From a checkpoint of a small transformer trained on Wikipedia: 14 layers, 147M tokens.
MLP neurons of a small language model. Each row is named by its layer, matrix (down: output weights) and neuron, and shows model dimensions 0-127. Each number is 500 + 40 x the weight over its row's rms, rounded and kept within 0 to 999. Numbers have three digits each. A neuron's up and down rows have the sign that makes its largest values positive.
After each neuron's rows, "fires before" lists the tokens most often just after its 100 highest values on Wikipedia text that the model never trained on.

L9.down31:573485497567499482504445483527495475527524435474494496535506498524555459501561534518456601471567506489450517445438483509470478470499591539404514442492474524491553447480534525517565561416479512541529509442466534480462479538434502555457484479474516505452507488497424554540470496523486487518495534554483469521479502503459482529496436425494503504523540458517454447535571556431565459483511
fires before: "=", "The", "In", "-"

L9.down410:495484552490474456448486543498503496540477509535472558506560550475448527510541502511542563444499480525471488484430574478461493514482533534489508572530534474514524472419475512565507551513449446444505470428438469484490532437504572562526561525546510430421479501443465513494497518497517528421471488501556532526482587561487486533474509494439508476520519513523466462468501522389486490537513
fires before: " the", "-", "=", " a", " Prime"

L9.down45:451476495577493506520443565544546502564509544497530497503549425479457523535548537404532474542507555462489514487552517551466482517510583462496434526528505492535474505525543471524577519474468509484497604513497539463557501519482534505477483539489525449490450506442523554575496544519484493474461479500406492495488470508461532527456589514455536477519460490487573574552599505485546433424504
fires before: "-", "|", "The", "="

L3.down294:546467589600554518529486482552545559580497461447439520560488561509501531522506517453464526513477595488468487495511471482489514517496439465500562506522525500445469519488521537543481545507478485454513533483522528484540476461486511503539453516523489508487537445506500495536555542525500475535525523557541466432552516531524467442512474444495434540513494610428494419544521472536550583465453
fires before: "-", " of", " in", "p"

L8.down198:483572444528496547450503576539550486477480463549494532488521485473478496503465521562548464527418516520528539464475524483474496473493477476520528465518483502541565492482482522421496443518476493509488449496581470579520445473483443576506533433458505577470504541494514502455464553474514463476386498537561543477472499459445504549536472422474413545559546544462553453519546599556519470536532
fires before: "\n", ":", "-", "\n\n", "="

L8.down356:471533522493493443463452540499466522516488466544494442498540522471497506504507504643513480456492433514585463509447477489471516473498500474465506508544509532503559420478492546535477556460538496502433453532453491450448505498430485530523529528543482458530495480448457532564557573470469523517541445555517469483440540537501462476437517507527532448483554499507437457502434486510493466517494
fires before: " a", " the", " an", " of"

L9.down120:481530495525529473514499516566532471486480422529517529484548496516535402488474536570443755546508488476471518502505533472537483441465483531477537475445451505503517457474507517493501514531485494516509531544487516482495535480486485565474520417426477538500483565476500568531474506452457490473514499530510515508462500546498550547479521411487489478439448494511485500510533570539529437484553
fires before: "=", "-"

L11.down215:498529481437511498503544548466603481502497489507486566475471485515465445466454445466432598513484458470543473558467518450450522487451481453491465471520507543481517510440512511461526465494428516508546464600501505513536461484532504436534482535466515530476469483445507508419462399465425501444429569481500467495502493533473505589485487530453461508462503514480435515583497562533575533513606
fires before: ".", ",", " as", " by", " in", " and"

L3.down413:548419457439570432549580464507528562494446485552463503495567462471512513497467495402505556524478583496504504461489575524472487493511523517513549500472448509581487460496510471533529525429504568498519518497580546497539519486486526525519474507481454505437493616508554510463503505454544452492450533560499492440481542492505523508474548459492408480496478494510499392500520476519454505520495
fires before: "\n", "  ", "-", " Al", "\n\n"

L10.down123:549508509510493495451468478504459475436549509491473461584494519460470475470461573466509518491508482519491508516538526522596496440500532571465422528518532472476524402430397517458510499487531445479500531497473516492514496502466511492477549483513469509508489454516489542499526553440481451475463423492445491517507444462506607511486569459515555447480551516481418529493532586514535472417552
fires before: "-"

L9.down322:540470507599461553486468476535553518447488440518565528498512495567501519498452532508519469528493617440444526484537516482459562520509498547540510547534469467504446422479487471483458460484437568443418461566503527543485535506497473546453492448563513494474482484517520465473476507456542502553473518581455429543363511456498541455518499462485544498425421512511516476515437558546540498519507
fires before: "="

L8.down320:475438533543499534526567529470489500548450478466493532486448431450492446518537488528477412553473570460496592485497547463481529463527544497447489492441492528534534485434474462486410486472471507531483452471560513507424494561591508557554541531509514459464466447542490542547459513557464498493521547512468533481531485479518517546459513555497498567503495514513584487542527474533551574547528
fires before: "\n", "\n\n", "="

L9.down444:455435531566527527442490446491528452519476476515530557523475524489532424565538565449472519497497473552540587432501442518526543472510434413490520499491516456501479473481482525510478528554518526496490507552533513520510520549496466494542483614497523524497495427485541544457471509483541466555539544518484445463519465451528514517436590517535515485491566478473518496485431439549510479537602
fires before: "\n\n", "s", " a"

L8.down379:538425471542441550511497546518421502508503516504479495487496529475537458461476542547511649540443505540465530497482517534518492516510496502454558587490492545419560476512462534481534530532496495555567508528499464560433536494483463501508524462509444499515483448506487528506396545509455502512509504488561430496470544519459614525449504464515513500517429462487510556549467596470517491517455
fires before: "\n", "\n\n"

L6.down143:499509545516511545581470561509555508549524468505538505480536495494513463539553466563471527516507498544527552524514483493544504417399479506451512432485509534485504487437450460554481493519431484481467564511548536578481446501507431497502482476387521549514458512474495514487452524484407494551506540556481518549553522471474494530481524443517540539472459475490560498498517477563567491536523
fires before: "\n\n", " The", " It", " He", " In"

L9.down96:539500526563496557593496499538440546470476544417489507544407440495470458540556582525516453485412483504509486440490525448551507462492598524454485501460483470539528488454514519541533496431493489516499490504534496432442458524524453571533488570498577561521503476536507512515542497465490512512560517580522458516510475550461552529491500493465478494527516432502463554568472486495498439487520
fires before: " |", ":", "=", "1", "2", "|"

L8.down280:546460517530555438512531485546453500483499457548511495558527462601474472437515553551449622510478489489417555508486503484583445509526472541479499527547475560414478531451501536500481545538523492533483491525507501512490553449527506499471495406448445511510503516515510531518468477501377484417423528502508525541469508509511588501480487466514477500541459527515516466519543532510589377486489
fires before: "="

L9.down207:471529469479514526478514579479489512609465408470485495553485482496533508494479519534477590449496423504519412543466465456453484463471427506446529470552438518511453445515499528501475517491467490554503422536520433503448567508445525492449483492486526474523525500466504471454505499474538441458491503531491513558473477468589551538484483495502481450550566529492466447546494555541467482466454
fires before: " a", " the", " as", " to", " one", " an"

L8.down60:547483473540571525493542435538432472448480510531496526486536513440569531517474574462512489542449550530468496568494514514563527490586524484515538430505537468498514479461535454467539497443491586492528465555543550510508404498509416570506474520551428457513472519505534472573499550487532491547440500542535535496515456506500574513524530460497474539456452556422506450448485494414517522498556
fires before: "s", " to", " into", " in"

L4.down261:474430439505471486477535498504424529457487529485492448506535497508467520532477521469470465470514456525458507461445540563476538479464525533562523501443484502596458470522521506511509478452551439556484451504550509476511493421542445440484546480485464424479441492467470509538446563453474515475510489453456524496465590558499494479515480457523488413463514485598450473532548502461504518504402
fires before: "=", "\n\n", "\n", "ble"

L10.down187:573478457543460559566474461525402597503472538456488517482422489498472474457480472466458421455555523538502482453508509541489582500463545491532500481501478522433560484507422484436503473519500448504450533529392499496517474476510536491485580570420516532496495475455500424566497468451447481487531435455498498438527505496531449455467490508506518516494504435429440436526563479578571502478478
fires before: " \"", "|", "\n", ".", "-", " |"

L3.down373:443492534445506466468528486527513488488479516513508457466478527474480476519529496484574436489485490531529479451527514501538553500540578533457592497471550457503463520560535482595478569500502517460472537513487530447540482461531487482532551511482580536449498513474530443530510532460538532562541505532514562466537589564588523540479516451476554441491383487545502504483516510531521475472482
fires before: "\n", "\n\n", "=", "ologist"

L4.down283:490415542493520515563513468526550520501564473536474498430529516600521458499534509464486497498520507502536522503488454524536488451521505488451504505563474520468606485514507581513564508518538501528478499486345490543497448536489588482555580525522503531455445501447442521546507469568504551469533528526545516525558519523530449521496559490527464477491382473522549438548542457512535511516528
fires before: "\n", "-", " the", "y"

L8.down7:503439411515498500565494536499503509542524523499508522392469474517457533448469519465557565535474471468510460514434488524531492561545593470499469476421504489527507550549533489478563476438443504541553500507431527592519530448506499489511545453496453419515448570535547538572576507580476457475497455488506524548500505550457490491514464429520519499531519530523512470560467546454510469446576
fires before: " |", ":", "_", " Label", " office"

L6.down83:506592539557459488506518562509493496478492500494505452527496590556481502413493533530499741526475450464498510444459508464510495485537483528507527470497473521525501469474494491475504539578477533433487495478534502477457556496522500543529547400538451495512511486521502488582486469445493503487538551518495492504467531547551484572493535447507553500538518475505484569536588560529542489560493
fires before: "=", "\n", "\n\n"

L10.down96:493506400509556481529512487472507562557559478496474589527515571494482491548483510476526620497503536491539599480511549508473456465521481458471454484490520491538486570576504540494457514547521517523508514528524625496551490521494508524525568513610420507430494472528568566501509467498572542503527555526503526501465488471497442477474566530526440525573539529517534603527489494486549527486470
fires before: "\n", "=", "s", "\n\n", ":", "ion"

L3.down360:474532457459528421532540500539497436479538537479499559502500449500535485573485490462504510481508461533474411472500467539505583555514552515558472577487508448474454462527498519446480516469463564502491446474452520482490452473524532523515502490380547512514454560518434502412481517479478565514531569549525454422503544592490525563527511573508449489528516524514525503514470506511551493478477
fires before: "-", " the"

L11.down31:571455456476453490528574474490538524510569482508492577423486484526545530471510570518534510511519510616535504526503412501513497474518479495399482521499469474482536473522476456526488493615522510475520519507559506578441466489468431520501539450559452540556477542557511495482497582518500498477510567459551500471511455518517501559497498518565498495493492554522438502422482473480554510535494
fires before: "\n ", " 3", ":", " 2", " |", "."

L4.down407:526573554527510528552520526511499472492540503460465543560457491495392575574547486461498449516499445517497441462530559510462475514522540471527531479466487496522508493493571467484483510464473458431484494513492525463523383446487519515501443454515497488518583441413472516464490460529493511506513469577533540500508517541551532506563551602490433446525432507529504455475463570466599557428452
fires before: "-", "up"

L4.down257:487485501505494529487492580511497539542480526467520522480495563551525496561519517498505539463523545516527572513450450498473516500515376454491558452580449517581485596502485477498531543528564536510500496509527531482465445534483485498512422513547510464475437497529590521542502530528499538515431464500485456403501472495469590464530521510508487484433521435468529615489510515442549547430509
fires before: "s", ",", "\n"

L9.down250:480562432527523570520516488528498466579500533509497549514449462499402477589509498516484556493490453581547488347513440547548441494544456474549464446446498483529470509484468519425525498578488457484493487508524473462526481541502463493511501467432483473460535474487527506455457505473448553498467528492446527533471537489515536532547491515513516507562535440501440510512509589465476485459520
fires before: ","

L6.down73:530450467529486513530493492508526532401522462574501495469542535529520512444496564592433671475489477472413500433497497421524505509524530522494483482481438473433504456449519491512550507526509529532532468539410507515430505451490483540491518417461544491556493497493480534557425500484420505453507504486572487495480521507503540489478518456533504469515464487509479556512577554516519429517504
fires before: "="

L10.down329:519538423503481485480455468472506524549522569494451497514483449498511519552488495500473497505464476491476424430488528477558499524575531460535438466463548566554519512497458482446523512519456438494434477533418556468502540470548566471516493501473437504498539543437523471536485489540451518554505515505501482430456516509500471520496509459478502493498452481494506455480486526468477396510565
fires before: ",", " |"

L8.down216:531572498507504478467511521563561513452458475486548576438480503551533504467514502567483733485486540450456509489462479459534504502516523503513510486486457524504483456434497452537527489546498522484484454472524488482447527454504537541514520482514482505520513559466523524452492507466477485482490528586485482479483504514499489587502510555468445478565465503510478568475513532496494535492527
fires before: "=", "\n\n", "\n", "-"

L3.down349:437518447502489509540524480516486453484479440481447520521555562503459542577406541551501414507486520496543489421474506573519517480453452451521492434466481530491470489572460458507454507510480512480477483564508573522507484513479469559509499512549537511405496529530538515528462488538522462500407419483457546453512517466470483467596548517482478421536497513483444524522484498470532603493497
fires before: "-"

L6.down63:481537453547474484503500466530474491492568572511480447538498553549580519464517504514452438496480460508477526502545469450537522518501466498481555456461485498482548549492501416520527546562501559475464511536462489462463578469472473476502499471546490417541502529447563482511565528554444512506478543478453479590455527547571532510504484443545445414463526469551572495489428508529585466562472
fires before: "="

L9.down419:499507553458481588488520460441532474515534501560455436499525464506530502488509535491461555489504437530548489503494504562576529507399463517451522487566469495534509470427549461513509506475478519562454531469548536497485486555538429421599477531411519520456545485462488491532563537468487542581541471492550491451529497459471537556527532469499548493450550512500490540437548444504493535575525
fires before: "\n\n", " He", " The", " In", " On", " It"

L9.down365:434534482522419505502474448437567485515530492526517494413463525513497452440519508563444496564521523473508508526409523452431476497535517505491519469527440542453418549506470477510480450540517579550491406510494439487432528446553458451503479499527518528523397550488541532481483491556414559505504527501466496488524532447447526497484487442542535498569508518475565504523507480553461476518488
fires before: " in", " by", " as"

L10.down178:514513492505460458491510564491493514504558495536446482490549473558519477509574548471491548482495459461540510474555588530493543409554537498428428439494432529497565453535509509469570484561486490493461439450500497483419487515484545416486489498467429479536504520467554562555518493507477577518561542475517491539437597507517431548533468458482545490545552522491444535485504555513496529504500
fires before: "\n", "E"

L3.down143:502520502464495533532493537538566445503505512453426509615594510492494505449534474495411414546572502515500584597497541508473496517481468522536463523510481538480426495526529467440495503495522522477548466517495473571543479492461499585482440525581532531493500413634547528476545511523568454507503525490461475521555471477482486489464468575568477514540478450442492514520473505448527470503506
fires before: "=", "pen"

L10.down290:507528489489509485568485496492496449524490498510506570516523476540512557428467536509484586474520590450476526454504454448442462587506469545501678518501443486479498515467513434450490513465498513502432419557433471479458507519500465550433452477527567557448499498522521502474480461523481460490465475516443430531539482549501518539502411489537524501459472556449530493561505461516467495447459
fires before: " to", " by", " for", " as"

L6.down87:489464469551527503496453500437471524599522510509537590507550480520513536469489512456577511567504544448442526528519501456466493489466578497453418467423477497547513499550524488446484555421547524432507519512451490529483512517558527509484488479443504552523452390448502509552505502519420480531449537531517568553497510488539501525505505455482533458544484465524562512495467500441554473509544
fires before: "=", "|", "-"

L3.down174:570554449583462453555500484534477505478426480499462465521515430482457424479504556528536553441587474496507431479522520457576518490468504512485415530477408456528490513481479604437518537416547484472477532429470481414480472503509499522561487507428486487466491499467495486495549486544507505501420558503481600503540482474472532478514541423552517455493471533567447555537512574491464505461504
fires before: "-"

L8.down174:493527537505517581486472501479467473449445445475486488484514521470513468464455516455442627484484451490479502499414501475503389476509482480484489572518518519477516481482514412477494554456508509483468529482423413520510464534458494535503548457541559461533490516562521459551420459537444542462436367497502483524458492503502507453467510452493508495523470525482521500551544522556564510566487
fires before: "=", "\n", "\n\n", " Ref"

L4.down256:667526503535507590455540560508444471508466473462534463470466499496485497523501520484469619516483507451477470505451515511421531475509470443513554451527454468515469509443500509530463496524546482475493523492521554553486522529490535504485520489553553496485456515516455531547497502508399478536521487511505443510538540519504509472489526553500487477540406469516489576548612492436567515473437
fires before: "=", " to"

L11.down196:559540471524568493493483443545529464501475557483496501465590553464453493510485463500571438537453463509556524535478514481526552455505479465434480503531511520537532551507483513533579506484521486441437500572501503516520429455539493501448489538586532542502475463510518498482489582515464521580460458453548420501505507459565483470515458567476525493434574535496471562503524519505445473524460
fires before: " |", ":", "s", "("

L6.down103:407491394525522489548536535433524533564539553418478486556485544551475447500474455558520499498498452513486537464513511474507468451539488533501505496431486508525453557484504454518447483564528511521490466508489572478509517430466506467536510417455493536500488505505494462587547453527438533504561513466395585480504462489558532532504510446497563548512481425536477543506524451497474473456485
fires before: ",", ".", "\n", "\n\n", " |", ")"

L8.down196:515480460458507503492548467496445483362455550530494534568543523504469513471555516512416468537455471543455534474531533486531548523561471524493457506491545508568597540445488511560526450509477565463464540477549466486582472502556486441459496539504490479470488440520544490522550506485491516516492479491500433520519526473465475496466559486373465495474508516468470443471485466529481539570512
fires before: "s"

L6.down140:504497411505440475573559489543488442444499544540466488493508478495549495471508491552523518469515493475417542453566548501544487485439557451547398489477444443463515504431440465542520489525507534533520489590471579568486489561494537488516522546570498536463374519465459511477508477518492485541513445559410511523433477489485552520508570497538545500494495507532487490496527465516514437484523
fires before: "=", "-", "In", "The"

L3.down229:507483523446468555482473527527536468481444518444442449551452476459479442413486503438439476499518507546497503510477498523487516448479455468454495515517581522534503451539571539500481482474503476510423510463544519502549447468538508488550469528493499545446515527521480520454492497433461482526467488519476545510456523509460468479516559539457542539394487549416494567554431495522476432533537
fires before: "-", "=", " =", "r"

L8.down427:604528488518474550443508478526506515509491450497411555576461530521491548525467566580563498574483519448504603501488551499494560505543527586538490518551586535500546487461495487449563439476503480429555498518569519483501555459456526558506487509528539553514518552490536494525464547498561535506496547539559468550475529479559489429457473552466485506480463491509508488510477472551566512537518
fires before: "="

L6.down7:502440521463527576544550532492486512438489529575523482507591466575434497432464484537519495535536533470440445487470506561497572528530485504526496571476500447526523524480455542483528441508433538480486470550530469380487542473493531434567511478539464522491542478543421501482481483548563597449518427479508490427461566480495484481520527462552536508497548506486458523492532504549530574519483
fires before: "\n", "=", "\n\n"

L8.down145:480590469499551482564476476521465542459432470535425551479521458413474508477442508492485481445544490524539462521538527510460546511546493526463500523512496476529533525508449520479474477558557513479457506415428451522571398530545507505535468431477492536469524426467511533491525511527613537570523480541519571466517546568508483543469506518445467543529537609490476430483519523537482542541587
fires before: "-", "2", "(", "in", "{"

L8.down170:520560549508508512523474577525529520505537480489554518511455514486536525490483487452417429551505502534445459474549462523514489443483462525536513552488540539457547534443531513459452387500528495446490419520493507528530502481514497505502477539477524487523495522562571461477458495455458490474517448494519508516530566503441465570437494504398408528438477470377469450554466526517565490439496
fires before: " by", " to", " in", " on", "."

L9.down229:493515534504497495537509572531507482411505467486465506494516507519483504495550529477549569479586517508523483537520573519489527540494526496575530468481509431516479511422481501481519501458510549454538436568414480451519563426456504557484501528541551529492467509492551538489505551416520504411531462419494499525456502467499458443477482484485509491555458569516441487450616512473506565527485
fires before: "=", "-"

L9.down156:456466481538513481472429496474546504554529513514530483490549451533449462452556425517535510476462513528503473498590570576502450448507550476470496437512506525509516495524483464486528449581494525514523470493505541497521532479423569507533501529494444452558499534521460515590525500526585562491457445527429528492518529528529469534509407467478581503539574490499465541472531525472518524490415
fires before: "\n", " |", "\n\n"

L10.down321:466486464534395451450481477552468478441493537529508532458551478520517438508455600496473408508426436480498505484509568498517490514434585468518455550521569471497553602426534416537462492490516518530560459464546577494535475516544493514510532468536504478498482499478530463589574553543471484526559485501484519490539558525491517458502528503593472525506448491529503573461442522545528518502491
fires before: "=", "\n\n"

L8.down397:531514482513487437515569524546435495428510445560503468484495518550556499456469523551434724489516460467498527522478459468517483460514519509509557483496540495497451467494453463517477476521544488487473492487514483475545508511553562566469514394514448478491500516538521472540461530441539497524551458515523496518531591532542556512491496501522453524522444519519519461565576505529441554417514
fires before: "="

L9.down173:491531554513470554520509534525529489507486445481486520498473483484488471474456555473432611502410510493512549506594548415555484432447508552547436460479448459549567444479503470521522518457455498502502522527518533539430478537506425520556491443386502521480436507484466534459487530450433480477509495548524570507544476487460495566475441480518513521514467498479531482487540546510524525520507
fires before: "\n\n", " The", " In"

L6.down6:493575442443515566521572563550470460483500428506455484505547462557500524459542518547500480540531496479512482475522529550467622462472487494485362535559473555452506531554520484494502463579488489535575441483462507470553505466481567468531508504482513481485435500499521501546538598494584473450527486476507474574509470507508490505473525487521472584476456494560544538543516512459483519535464
fires before: "="

L4.down195:457452468560517490530493493525472525526459520423384491583638535525482514563475495541487445488472505503462500487593575483502467453515531456486512494542492412524528484464516477493546519583492562506541476537458495476502468487463588481424544523537513509528510491435494482599497542542547483529465451473440500488497441487526499568498584520532529549495466498555490487456494509463512522509480
fires before: "|", "-"

L9.down367:559583471429518523461506459459422439486494555530500478535454493476518431493519579458477637496446490470514525479531486516459444488523510548537458532510488531533548491552471459477473478498498538471455459493442518479526510537417454555479595433503513457496426443498465479443577489423520513461463507444496513458567456565506506505500612469523466547565526435442496497515474449470478517515515
fires before: "=", " to", "In", "t", "The", "A"

L10.down53:449509530499509538518485542404509554430486557487548514521505533516518438445597528494513470495511502581481529494496491511586547441525499503471352527544482481461504522524482564545517478456592484572524500442529509451553485529433541561512464543499482485581530544490466472518483479532512512486515533533483530459498453501412474507531571485528499516470530531486436500516540527492455468469468
fires before: "-", " -", "'", " |", "="

L8.down131:527516510581520541515470472466497450507508494506485529551583493509518541503528488517454670481473501559564478549453516475591476503457473489578559457521495435505451511450504500499539483562516479555502517494512495503504522478567418493421531493536503486495508495521510570448423503458584486474552498566529497499457562502564467598463471535535540532473465456510470498513562506506584475565480
fires before: "=", "\n\n", "\n", " The"

L4.down238:471522508520432522507517498495434457502530426424502492502585498522469513538566538468454527435543502442468486447516519465479451486546534518494513546475489471482516531459500477505487490412478525492478442514497492420452445399436507443475533509488528560556514511481512557500503500530426481476526521540471473448483485546441552512578558539493523549499538446522517470519526470463501483514413
fires before: "-", " |", "."

L6.down378:524639540562516451482489524476510479452553566556502525522497483489491469471485520530509422478516455510453540449483416562480482494537493503472510588460477469494412552522547487467443453493527493534546503464448471530460493494516521500470548501551467541516475500441518553513490514543486488491492489460505552458531558587470446450399532481457496521514526472504532627470498467488473509544480
fires before: "=", " of", "'", "ed", "ing", "F"

L8.down287:548419519449489577453485475531535514483543537467438504552498525488488468429483601477550622555474508487490502427467496502525489478498513571493431497477474540457489434470534541495508478439439443519542447513411447485560520515456509562519528421455491535446479469538549523544434501507478542477457522535465467473495489535480547446538500469528534421540523566451549521531512514407476524495545
fires before: "="

L6.down282:474588444524483476486528575504511527380492495478477558559478556473503448533505542576511533549511499513433529542513398568476525425486527539483409583524562527538476523501534516527452509482443502489481481510497484561503502520512490513508559510556501437467474515472453534526424476547467501469457502512444599516477521482505497561529530463515484401449570511504518541532475546463458461530534
fires before: "-", "=", "|", "The"

L8.down179:494461504498479496504418537499477520572488474506480554577488554505579470463506506524486451451480548499524556512504476514547509561521514550526548503434459529524454466456428509445515492515522551587536508512522504498495522511480490569477456497603486477486457491494483435577467491464512499549515492544429485478464493509415536482413542563477511492491487511458564548536496533496536531479505
fires before: "=", "\n", "\n\n", " in", "s"

L8.down175:498541514479481474423485476500549438522460462557470521514497521473528460491505591515488518515537503496542433513494465501564495528437550538492452478614493561419438534494473539488508612513503487486497436521593480453416497449508441486518455503553512547460504526418442441509542467535467551486433517458508552484490484448502513529482608437542423505509501479563499522545499529446491513487527
fires before: "=", "The", "-", "R"

L11.down49:488484519471491466556572520477533437537612540499429499488509489437532491473502558449481397508518441481474503491563450514508534465513471426475559562509443506497567529504562530429489574495546423476426456546546464470454516497526511484438472530562408494526469509483472454520561566498481544490515558514504515474510501499505528509441533466472480525500467568557473532448509475496487504449462
fires before: " of", "s", "."

L4.down185:509513484502460508490562505430499460541535528516525441503513491524432476527512522516574616490535446490465511551512520500493525458509537542458420531543497495568486537526428551481579496466503531558508596499540466548535527470502475460505504526478447467453480462403515522444470563459468485457491433482470488525513585501480492485449539472450497454466504500486553437537518455501513554512499
fires before: "\n", "\n\n", "="

L10.down68:528487541516483558516502495467477509468455438441458507506459467471464453521447527537499546469505555474514466423508531494540540504437556536511499543402529517482490520473562459477567580473469437513509428496397461568484501511469562492445496525436499518520527453486521531478543516599443478561481497467459512488587509480488514472505585521487464516516461512511560542500504513486497427523506
fires before: "|", "-"

L9.down279:557529551497453509541465504513512480508545468476525532507494410492492481515461494523494445466518489498481544459626474486502454523526475467567547511458507459497506535504564520423436484491538424488509489427441477500493490481448523489463505484526548501538491430481529555558544547541497527563400446493529465493543428507510527443500528521485553555507519444460424633526503485485475523440468
fires before: "|"

L11.down146:475504507458507509539422459491493496471465496510480495454540470533563456506496472479457562504455544506528540546555411503474546551489497505606441505444477574480481470586521525492504542482414527519472517488505547472505505522542515452540509469459549512490618462538496548506526464445538550480489507497442484442538497512604446471457482466492500524468518438454460481519530465461499520498391
fires before: " |", ")", "%", ".", "\n", " was"

L6.down200:543468488437530507478487500477493503561551525543526490460550535490542510478566504474441537446461530488420558475506506551483494461483513502511456540467411547514439511495515546552409524516517468560372428508500521477480473530550509550508500521527455535587460458477456466570590521561510537492541433489486451468451513510520494467510472516498480550423513492590470525516470482507532504556493
fires before: "s", " election"

L8.down322:512462465568537482464514480541428563531487452530482471490458497454525511531410510495531419462459487532550559475505473489506480470556449505490503485534577511591461470517502461502498532541543510416448476600463466477488553460489493558471475453465470506431521458491551549557515504538465567511466493517499541483452526429575531490543516457452473502517450526500488508488439512505518507503427
fires before: "=", "\n\n"

L6.down256:537500493496498477513517547506507428479493428455520531590505498547439485535538509538515508508483496436501468469519513486545580489434462509472568550545543566495472456474441528490563563504487434425550499508470443433503470451524496523510492464453542498482452504506494514545496568538532528476495454490532524476522464502499574533552505404493498498486531551458512489637515553496529444581538
fires before: "-"

L9.down417:603560525499481479528515509505488499454454503543475525516482544469526413503491485529549581527538467538514517464585492545439495472488625475455440519480471530451512493462531506506534508478535548498477491471440523551482502507412527537444523456486582488520436495470509570542470522466466508478481492468472464588500543505396560469568549497577506479500511508490469484550485507551494448398504
fires before: "The", "=", "In", "M"

L8.down200:503487467573449518499456497575536495419506517520490475526473469468499461509449531541494592456508450474495473442503522470550478460457534547456432465496458505542486420422574518524494513456468520522502484579463508501499520488466466542448513419447512529488458490504496607544492487499425470493479479509521536514486541479462602517488600473530564549541493507561506586532597581491529494547585
fires before: "=", "-", "The", "In"